Weights of a small GPT-style language model, trained from scratch on English Wikipedia: 16 layers.
MLP neurons of a small language model. Each row is named by its layer, matrix (down: output weights) and neuron, and shows model dimensions 170-340. Each number is 128 + 24 x the weight over its row's rms, rounded and kept within 0 to 255. Numbers have three digits each.
A block is one neuron, or neurons of one layer that tend to fire together. Before each block is what it responds to, as a language model described it from the Wikipedia text at the highest values.

Description: First names in lists. Person first names or name-start pieces that open a full name in lists, tables and cast credits, such as John, Mark, Kevin.
L4.down1591:128131106157116127078154112124153115125161119121091191136107122121094159170100151100095080100111174132114134127105125134102151141105152155123133113127095163110101106115127146169118118101127085121103140125124099126169139119151124117158114128115139114102125104109164106120103148093143139164110148119128093150142109140152142159168158126122120081126062140096118136141139162112095150075148118175128125082139096071131098145106118157123111151154107117091143164125158107095077097147099139139137167135145118151145118160149
L4.down1970:082139140171112081100126153140111196107135118136117162110111118095150154100106129086103093149119156138129113133126138135162149128100150105145121149151122164132115100131172120144159124102132130125096150143139105126135096122127119131111098163144158113119123111110082118148125122108154125126145171145138148114164104078135133144146136116142038178113045132141104124178121106125136125103148140138117182098100128107100117162068151101099137101167108158136120154112125148144143117133120112117150117139119113101134107184148

Description: Word-initial letter fragments. Short letter or syllable tokens, often 'a', 'A', 'e', 'B', 'Ba', 'Be', that open or split rare names, abbreviations and table headers, e.g. 'Ba' in Baix Camp, 'A' in AST, 'e' in e.g.
L4.down514:178137163100107142152145144117189133150067125135160113110082104132119161101131147127116148124088143149152115097101160089099088161118120104128116142153143094111138091163119131078151118141101127164097166068152119136129161127125186134125115133139109103129156132115071155094138132113139125096195119140135171134168108152114124132100113185130132169099124124117134147117094151148126093128111147193107118134105139109150109101162117083144129127128139131144131188167161078153102149146097122118102157144088153099168130158169
L4.down1039:158158156149140139151171132121084131150147106152127124114142106153154138137110093119155130114133088128169138126105119108145113134120148101142182126116124092137131086100164124111188128098144087130137170121119052140150135138127156153123114136145116116137147101185081136104100130155139158107119165139148131093093102150147106116121136169096144140115151150121141126082169098157120148140143130140112121148117114092135111144123154082122164163104149123124132099221140094122103130133154178111149096094150130124132114159164

Description: Degree and hedge modifiers. Adverbs and prefixes that qualify the next word, like somewhat, nearly, almost, at least, the suffix -ly, and prefix un-.
L4.down561:125125136156097138145134121130092131157096142140104118117130136095096122142124148154103126141164137143128141145171110139149101162156177119150146127065148088134103130094119135151129140147118094121136138160120140123111136101174165123138134123149096147118149109127148104113128111113136149122153132094109147132129126113102133126130138130173133160120106116113125129116136119146121105171119124139131141146161104158140165129148101099121126154088170119127160107116131092120130131129085107108078151084184160146101110140109
L4.down1919:139125131153108141086164099103096100132159100129121120126124116109120145085107126148111160121146182127134144162170127143111110128171096128140129178100156120164076151097153170155093161145173112087118138153118087137126189143118122152148126094145121165171115139056159073130110134065147149117134135118118117127125129119141152171147117151156142109127167116157085105110144108185087137139130107135163105127124138145110148094126114116148132112077100100148144109132168116101133119110112129102122146126118119123101106128128

Description: Year-initial digit. Fires on the first digit of a multi-digit number, mostly the 2 that starts a 2000s year (2014, 2011, 2000), after a space or parenthesis.
L12.down213:165112127143148126143138076105176118132117100103145107096140089103123130102107155108139145143150129091113134146147115115119126158112177117140127144110121155136115099127145160133159136135123118139122133113180126129148169135187163108082116104178146084122156100125151156125064094114111130126151095115156116076147103129125146142094111130101137130123101143146157140167104152091101152124093109124125126120116133154111076173181110136147129127124159124125125129125067120096173142099100089121120129128138115157066117150147
L12.down378:112103111146126108106162160101117144109124120134130111133130165183116113117143102154156140111158114082151135109115111105136145149086123135127136158153142149115106123142091078116088132146122137122124102147092147154149143143101128136169146108104177130129118142148142130141156158158083133147167140152081102134117155149100121128133155099147146154132124115156089159145148069140120120096108135090105122117126171081141086055128136107159140158113122146112125114110116112144145109135196096106137141118159096164110112127077
L12.down917:161111098111125144148135136128139142110146140134139127152124146132087105120110116146116131128078114084152118130107108123143110154111119118109124133099142133128128122159121147126093082102132143129123106084121137155128107128128164096095159124108169121122151062134126139130112170156095096111131152162143145106174155133142144094134113116112126098119119105123130163108153116125094157147128156132103122132081140131146124160121162136146148159111107118166101132136148147144155141148149183126171124153124101136090115140115
L12.down1490:136115140090088109153134117103114109091098101091143083136116128142147117164120101102156131132156113123193144139118123124096190118102155146105087145127117136094127129128131109120101111112136096142112087158134137135160202144142129163123122101123167152140110124126128100104041098178137150158130175103174117128120115128143133157132135138094112113164131150165129119126128125192146122086120073128123093150089094150127121111151118148172184099091130148102100146096118105100131164117134155134134129069150116136157127144137
L12.down1553:145096183127122104099153163098113195145127145121144184101083120113092150110139088126091127144123110120117071120138142097122108151129139103136145144146114134135121114140103071147126136175113132121155141146135131112126085144127123161144134120135130116118151124140161141115082117144082175117130102155121140156155104143141156139103129134094132151085135131141144144167146117133113113105160130142159133108144094166135122127169140137132104142123120160147122135117124100156155086117156142123191127135160127146125135169142
L12.down1576:115107107180068118110080119131113102118111143106128103104118148127138134088078149125122106100106105096162105151174138118140138103126152119117103095095124093165137111116159139091130122115141115081148160137145138111157138086145128138139137142105136134148115097150123128135154145153149130158153108123129114123136115129143151170177149125097110113119126127123142148121137114128101088155148160113117099092092110135113149112140129112127154111158150101125125122160133135135129122160151162131134131112128110100147075149145
L12.down1810:136116080117124139130163152127151158122106143099131161151179091125141122131118098111151173155139151127192114136160145074141122134105112126085145128090141130126072135130121123096146156118113120147112079144106196166136123118185144112164132121087131150139135080163127128177108155172108112113151101163105118138126155108101122118131127151126146136121109098116129159140108120135133167121134083104086150132129117116127182146147090087155112146150160139141106172172167108159145110148137163143144133111120091108129125085145
L12.down1970:123136128152120130126093114155114115109124148106176145128145155149158112139125145106087127102133103121118130113126111141137157149119101140077152121139135054165160107120170099081109153141133144112097109128135167099131123155076120168145144105091125118128134149104139141142108106105123129122125112078127143114124120118133109130106093144155067099111119122095120113147125110127116140139171094159121176112104125142160152125117113125125128155125098091162108104069164174133133062163101141103106182114156109114112130142147

Description: Feminine -ina endings, family words. Final pieces of names ending in -ina/-na/-a (Slatina, Ewelina, Malaspina), plus biography words like wife, died, married, daughter.
L3.down430:146103129164171109125153128154148145087146104126171139084137121160115121133127134152144113120130115161119134116114109098090175144090101078110180138140128144097126072096121149087164124089142111118133121125126166123137129113129146125148090138117134132164136121188130134098121176136099125128137134145151114115122139129126120118140171136097121100128168168089127131150139148176095126107138120144143142077174127178154143096133132115178105136162161106095141080125122090112113101115113112121161173118117105095149096125100
L3.down796:074143136149150148075167166130122153130138119153187094122109137094135075117132106126145109116121155124121125113126166147166131117125100166092168150170111125162113103162071133105135149110115118112114162142149176110146143158152092116142119120092143113083130129152159141119162136079119126111118110122158135147133136131137166143132120119135116093149152133104123128110156156132084119134142133140068130094158098152148179127133138086140145130070120131119169151140109139097137135049113117136122113122122116115143107154102
L3.down1778:152143118155147156095132126138172135107113155189156168129153150110122125110083103101086115138090090111129145138138168192104172130107084096139094171122152134101107102155129127113150162110130085104133137119143122138136129102157118155135136132137122130091155092118134085122169187116088160119092141134169136156084137140129128157103137155096131135130106126175125106110185143077122126117151120129157124138147118114134137110120157157126123086147111132106152126118146114091127097146142116126125154105143137106132097174092
L3.down1896:113095086102099117136091128154139088128076123121142108133131134135126121105131143159167150128106065159141170132090132132135111076140120109123160126156207127103095135136130101083153150081105138117142121141084116154141131163142125155089135123121089120139122106120130057113114120172122095148134109113136156145132153164116087105105131135131152138134108135115145157118121123101115149132149121106133153103152165146145119115131186124121121144135129201105129111143093168130165112126114106112114152135123138123146123133117

Description: Word "as". The word as in all its uses (served as, known as, as well as, As of) plus first names like John, Henry in lists and tables.
L3.down260:137147124126145143143151111126170165103136116151083131160119129155147160133139140123145154144156093135109151164115125124111134123100152112138122114143144149130156131130138145136136134084109164117110111083136141114134146152106124132104089089116124148148112133067129145081144081137147121146118107085143108103123101140106135129129101082174131109108130098133107145122133105138134152151128186112120094088088127145086092085137103116120145188160155158133115140134075145116138127153132155126102144140129151112128156113147
L3.down1045:092157135171135132139121140132154119122140128128106127110111145151141111156130137127124121184171145170114099155139146150101147080114110114128142125107105140127113171110148158073133134090154147083096148141142161125118120095145113090153098155162134141125133114120143146112135105126153104143126140140120105149131126060113132127133140119169084125125115148142127108136105146160113103102087139148133191117139127163129160113097148096122122143199144105165144179069166138106143183155136132119166141111124184133148177159130
L3.down1324:119108149145094116133176138126117143107164135159100188112097156108147132114113131113123123119094142105103170152148160121122149142144147123140123127147166147114124112155155131125160119110137100130127158142136089138134109164136090111127137084165165114131159111162128125171110124142141129134148151100135128145148121122115134123122144127171061130133097124118119091103096103161137103128104101137141091125064135112144120078062144120156143122133111093143126134149128154119114126107129078070132107165129141113132114144152
L3.down1352:108151138139112134124138079115160125141156089124119154131077122150156103123125128126144136179155150116100130148117175135103140122148116125116134113139104091149093091094137122105127129126113131122142146175133153109080164115154098138112138105094125093115112133107163087106134077189117080121126177156118135086100149127119100105111116125133151150108125149113144111123124107142140101168120116172138115145190126138146131112110145121110109156096116128123116139137109151153095127190112144109116142112158125172150154111128

Description: Given-name word pieces. Pieces of personal first names, often the ending after a split such as Brig-itte, Nad-ine, Ré-mi, mostly in tables and cast or roster lists.
L12.down148:114126130117112090118111111153122125153114124128112136093138123110144112147142118113102131143130133132164141136103100119108138174111095092145106125121103115097167144149103125092132092143121141117103117081124160114134150096079179142140146145106105150146117128146108134145070130120140085141136113138088147126164167149106116166139141157116148121129116159111123161141061132118130141139159099124055115121116104159138130091137111138143174137092127162067131136107122179122133091124141124176114138088170150122145136127163
L12.down385:135161112185169089124108131123099160115071122139102201116118167096098118100109117153145154130115168093125096121121131099119122084129109116071164174122094147134117108147134098137091103114128122116122129143105158143140151147148146103124171093103153103129149118140139093126145135090057153100152121192109153127150122108151160139093162151140163094114118113084142101148142156118136087137095123156150134115122150135119083114115078123139152174166107109130126102135137112127109125121151124124121152138129124104120107128118
L12.down654:117088148130176134128114133141120130130071189121081159103112159090114156119156118130133135134177153150127096106132128106135114137137130114097150136096114143119160131082131155186127146124141113129128105156136133136134130128129170106149121173142118130114156155157105085148148140095117140195134146134124104118119072131120127110113132127136165126129094129130158142098118146113102138146105110132093126113141121117093125118129149104096134152130142170147086111152128091128146101137134141158116130113136102146167163125125
L12.down799:173107146127148091172117120092112119128085104097110137143135140062166160115107131107155064113094143145155103147124116089155094136136137123102137164148142134116122082132143112114142131128087135098137116104154147094148118082128154140147150137113132112102142101125135114111113138135116143100142127146145141129137106117136159163109112119151123087108163091141156123136120149152121141153194128160133148100078147111092156115112134137134104119095162068133078129127158101162133110132124156116108164149106116097058121136144
L12.down846:132132155100074119137132078139096141124078172156112136117119125100137120118103149160120167159134132117127145088098133115118142150088134108108085117138126111149159126123104064150097139143127139149155135130106160172118138128106149129106129131153113152142168127206135116122119122146160156149121078094114150086153103097140101150064119113112144137160115105112115091121162157154114148165140118165139157120166101181136113154132160099154139158125111112131105102107160157131125147122103094123132164131087181113139124136165
L12.down1343:151084118142119130132134122145153175139096151163113126124132142151132152137117140119116163188097117133119194109117145136099120130141152112117136131136120084137093088096106101154103116139119161123141130103148145122132178174127138146086122120111128116152123086149145156090123123119159134163111129099127137143137128091115170146128151059133172090125162092151100148129119093155101148114122122137154143096110130130112150086094156111131118147116136176110137147111095143130178115130112111120128111131158127137134132117107
L12.down2035:108113137142146158138082135173151118171108147085061136127110124119136115106164149100155115116169137100126096113141109110124144108143116077106070164141135140102101132123162130109159145120126120142092125118146133159141134115120101141168148121155129087095074112148116097110130127107121122107139135151168157104133129152088158103112120118107172112123137114115095143102162142124145113107159127109126109100126115144172126119130126138152101120139117163133108107134127149134164078097081085099138111099116118143115124126138
L12.down2041:152116102130149096107167119098133109116085129117125135118163130097122134187122137127137156102098075138169143110156155170142112133133103118142160142128132142107143153145117115129159104143087139114040137120141113123108122137135118137140104136109139122127160075157122115122149141180124137073126134092112110158112152152114168166115180144163163121153118157131126154124123113178089169106143083112139152121132117137153133189093116125163132143089112114099140125125140135120094129148125157137150129107157117138099112115128

Description: Foreign name fragments. Word pieces inside non-English personal names, mostly East Asian romanized given names in sports tables and biographies, e.g. Sang(jun), Chen Hs(uan), Peng Z(hen).
L12.down398:106128128141135167082179142147118114134107164134116113118092133113123156151159116073133137156115128144099117140118122113114182123161167102136065156104138125113089149118095100106110107133095099171120109124130140136138144127121108115112110116088121082115167095132127120135107192104115145129149112123133155149109123096075150139119145144126176098113133138124104113143125121116094122164185139093154161122136090181137126121144129103151106132132126159105090154142145160129098116082136175134111154104148083162143135105081
L12.down580:115117090129079144159099126139114119100140128105153115124167104164124153083105142098144116140072112162130096161083144095113142102113146110126144107096137084147121121150136094134123099127145141108143096110094118131103156136136096132134142130125124101192093140142146119071163141142135135105133182108157124166124134124128184152106148141118136139156092096120109142107159141121093167125136110107093120092136093130129061133119133102068126123132102128167146167128115132111100161140131101158179119122126111073149166145063
L12.down911:131149140114130161171135131132162131175140164112157184142128120108099117113133143124114143139165144128132109140126133115133120135087074133141136100143131133125117110152124151118116150145160091142135125137122159138113119118124112090092126164139118096166140125160099089138095134121131132142135147122091125146174141098092147122139076152173096105119112122126101141130133179123109098151145161140117136138107115106119131109124130109149130129126107100139111131137167131120143147132148146144142095113084139094122154092160
L12.down929:119138125103070099132145138172155112138134128168143193102151135122117142131159118121106148097092172121141113155149098088157138106099108131121138128161114143127144153110118134110132113156117148124170128079147107098122155136131127120132151096079120171119137165145140115122111140125110154116120149124117137147121077103142142137113130154125157142173164094151075148175162114107114125095107105135138123160091098129126185115131129129100096164109122124110148097099127150116151152138128135173110172137137129123124057114164
L12.down1081:087132120114098156105161119139147098156175151163145129094105127179109090149123149088095135159159118132119148126133117163112081132095141100107070125137105156096152172158110114139114104112157116124138127103170133122116124135102121124123131127113137142103148115149119125111121136102080108113140080135121139122127110151135111110120129110124180092102127117124085095132112075104138099136159115101133147072166106142168104080112143162108146118156170121113125116136134136125134158091163136128105156100151139164171130121120
L12.down1326:152136097124140117162153136122147128152134147112105125117163119162107165128133109084123175110132096107133143144147129108150149113097114142108115161129147162179092141132141157143117120168130105152142100107119124138169122084142077131128149137142147141142100146175139119095149107126145147115168108143089145131095092134135149135107174154127155133126139160120111091141165128141151117144162137083167159133133153108140148133109103092086145137121129104103132125145120054113162114113141089124125105179132128129100142130135
L12.down1455:114158148119090120121126157122121127158123105141082114154101144107093103151109165088115114130115132157111114120089154129113108133107140088099142144110123129099131142138125103146145171156181110103120147163100127120178152079108103149115141169127133103140113136101165115158121136086131133081131133136139186144126137158078147138115085162133141130098116106128145110129158138109095122091087147150135076160118123112157116164143108129122117163099107124107134118188138117138145103130113120122120169101121142127178144143155
L12.down1776:081119102128143110100145137170112115155147120125116121126138144103141107105075171109144153153153163111106132133146168133134113123130142158160129152125142089121137123150138125126100128122125124124129110113122106114173177152141088150150105128135118089110107113093108067105116136058151134128146112129100133124101114155139119152094131163079184120110133101147146123135128071178163131174113095150119162131098102109142130138112115115117152137156117154130121108137188129110116145152112120141108106128116093147136148107105

Description: Chinese syllables and -ing. Word-final nasal pieces in romanized Chinese names (Zeng, Deng, Wang, Beijing, Chengchi) and English -ing endings (reasoning, rafting); sometimes died/killed.
L3.down289:170112118133154122126144127143102122111154119100134123103124090141148090097107163127116080150153147136151124133150120117120132115100107148106108111109130095110137144117106103142110136090129125113148148093103098159170162116132099111140137075104095127147115142151125095126103138121162127134104109140124125130135107154151103158124125141116139175124137129101112112064118110148141108140113146084147156110132073110098128081162124117141145134153171121154154132144082092095137153131152159135106105108119140135144111127131
L3.down539:104094135114111125088144124122140111118154099160126136103110133141121141142131161111132157173105109143117125173153147142114123129111152090130095155132150109105141140149131106097124136128107129128127116115113106124168166149097090123108142135158112140132090169132142095123116144090121136110100143121125180166125107164108175123155134146107182129118138143126126086113109092160104138111097140126130121077103104115080118114103132127142107090166128141133135176113095132149130140111162160110114111095155177141180155122136
L3.down738:145162109128141114073126107105100148160112132130104163115128178109128137144139108090071132104107146160141086104141117164146142128122092088153119156127098125172142137132125157128179143096146135113130119120104155131145120150104098170149129117150126118121151109129140131096143157158083116095110141134141134137112138150136162159117131153107108131129123106153120143109100109127182156106144131094151106137108125155094140144130131115112104117082140141134127120163122140056161148142146074124112153134153123104130157174124
L3.down822:121098141141139142130145110115127157095132099123153154109130112164186107111128199107134106077111135128159137116121109118115140152107135132115137182149178128124100170189139136127162122139105116114149148149109114113161155113126137114135147147153112121065106161190147109125108108125155085158099129159141110105127118163114116148128167106118127120107167160143137122130090130117128169095108098131140169137134149097115181163101082158154114137134148097100132198126106147067120128090151125137165105139131133141130136138149

Description: Final proper-name tokens. Last token or word piece of US place and person names, often in tables and lists, e.g. Douglas County, New York City, Dillingham.
L4.down1606:125150146095104131129128114123121114086164131135112125156121171125107128144148147123114127106156127093144129131153136131126136131134137099137141136119111105155117096115160097136125156136151125136118124174140083097149158166160134100144124072170143119153163119117145085146101140065150108135104158113152121120149146161175123108128103102119131159149177148137155097123129114173091121092089154116108162114139126142150171134140123134140124168117102107098161143151148173150153163118137111130085131092107210129102141131134
L4.down1667:130138130116126131107103086111143107133137087111143180117144106143130115135137120169151109100147144116120106115157128148146158131162133130161104160127142134108183090174148151146145143107154153094159139147128115124106151087130167122113148153125161094209150116136115163147120121095104111156115125123126136153119134142139138135124134112142095131125109165104143103112117088149164121076113158119096132131090130133144099100140114100143122163196141094095115163142114109102161145172122125157124127130094154141108168144120

Description: Given names in full names. First names or their end pieces at the start of a multi-word proper name in lists and tables, such as John, Had-ley, Br-onson.
L12.down106:128095144130123174125118088147143111158151108138106100108140131100107136110132184097113135121094147135133164102104149129111122115096144096105155146136121117124139143102140061098134158083158136133044129130139139136120128093123101124110129095147113120165075133148103128101146145117107156111141155127125103114168117132133116156125115152146101121141114146111144175161149138138150118112108105104156152158103085104148142128087129146110177146151122103132137117164150093093163163156158114166150080122087119083122115089119
L12.down142:140116117147117145132093084136129166142128146103130169117154126125168144155124110068134147191127128178135133155123140126136063136117134149126139152106121163123160087140126113083117090074151117119094128134134150100108142145121088118112125130114097164182122104152110138112129153135145159171116128140137140160102133136121115119098132118096153132128107087157143106125106126078132113158160125148150096135071126142121135136112066127141156167114098124142138138146120136133126122162098111113107131129101124120113134120148
L12.down338:123147150145137107106154145150111115154085149163115160095090176153145137107093132060153115142127173114185138105142126142107122120105109143120144104124153117167079145111136088143131102128164109122137117146173107161143156143171138087118148090115161110158136113102162121149129132105148181116106138123132161081105102141107113132111144150126138131129152126121141176168136130135119115150158133099088122123113112143119140142157095150123139142107127154128150118142136126133141166157102093132160130108078191122134136121158
L12.down413:127164149140131099096127160161121109087096121122119129160141130092142131105102132130111128145160173152130188109105152123126110171109122145116144136120150127154111127138119099162110131117176102129114167162159143128129095133121108139117119112156117120164153115153128188150136138104144130133155136115148150127150123103153106153118132124144126134116115096141118138151134140119079124143104117138099143101086146125091131144110136122100130137154126125166148137128137136148178153129128140124175160109121156121105128115151
L12.down1009:134117146122158079137187087116120127088115110136125141147115152146097125107102146120127129098140148100124152131156095138140117110106092137122138148147127078164147131149102121109139118144138086084177086103146124103136103129177144138129158122135117134139136108096115133100152177143109112166150135127110108113088117114122170146086133119106141125160067166141132135146144119155137113116091119143083130101113105106133102140124092119109107143096125144083088117100111136137125161135120124126137127155112075152105063099170
L12.down1147:124070117146123162118099155117095181125115104128153117105114115099152126125144148144144113121113134126123139101098154106137104109072135142068101124152130157122136131097137120145164141132149104167122163141116153146136098139132115162143135127118111161155116139101101133106101146108111102133118136106107088093134127132108158154113121150080142189121165120098144165157180140106157128114129151132175105125153148129108137140104150149119125118152118170125111133121116107112153146157098161145135110107129137136133119160145
L12.down1170:099110128138144122110154095116148105128132162171132120116114139142092127112165131171146119165165104209108125150148151105087129088106113111177150142106135111125151150118118126097122129131165182111146109111134109092120156077104095157102093118163112135163137128096154100165121130097114152148136130123129139114131112138116139141106116153128144135115128160093129141121120116121092180148153152110120120133126118131110150133135080112158131112128094149157176118159120164128134106157100169130125083119137100166120143070126
L12.down1202:111139114131118162149172096074137158084187127159101162099123199160089139103088124126112110112132103150114142126108146133120084148117125135116142172118172114105097121123148111152157088144144111144128052147133123118111140152117162150130117128121113103091121124103141130092131137082128156136103111168126145132154108103159164185090124147164128120130098104115116107134124120166146131136098135129114072177111123105123135169136110127115077123083158105131114142081106112158112076121147104095155122097107094130138099116067

Description: Restrictive and degree words. Focusing, restricting or degree words before what they qualify, such as solely, mainly, primarily, only, first, most, largely, very.
L3.down138:139153139126130103137170176129150158099147135144137130139155115113094095108167155184137164109124132128155136095092110122164136140138121113141137134164138118140088144140179133114108104181140096178160125093144125107103151081086144131089095129110136151145094152111097145145107137146113115121109139121130101125126124146172138143145153070120125131120099091164117135190142093090147130126124151143140147108146130157105178124146149098148134125151129141165128146121117123166179088180061143208153109198179119099131124092124
L3.down563:064134181138114163111136142161123164133120117099133109112113119140175086159143126151118169172118161166105114159153113099103125129097114176165095114084110153147110133096143149154130108114163120151100136095100098138141131089111153117140113136132144144104089153116105127142104133126135123119101124145126095166177099110164148170129139148162118129097150141094104105126123134154134147162128123070134090128112109153123125136122109131114121118107104113071127102125154143182133078100134053113140131108124093101138148168146
L3.down993:105066106139132129123168103100146116143090119155194147127145140147101120143132157158112109131124144105108137095085100113123140126150182210146113127160147096132117170136154112126129089153164122142130118179130131126137132060151129177127127107148172147130132136108149120142115130129144112112102084113127150154121131133172131095117142110174119099151109159156131117113134143110135123148141126118153117080102149176136143074126154132140096141124091108131130148115155110128127147098106091166142161163135121152110129154128
L3.down1861:094119122127144147161123081144169136168106138111118133137124113143103143112133114103116117165132145124136138125133120115116142156167156100144157110142139119145116125103097141096131136116112123131140114175131109116142150134178117168139126157171111140143158123116109125126108099065131139086177162105137141152126047133135136148120103147160135073055175113159096094110125165157138095145111154148098153090134092129105138123120094097097118149070143119144120105132132127160139107082096117139124124143154116124098118118108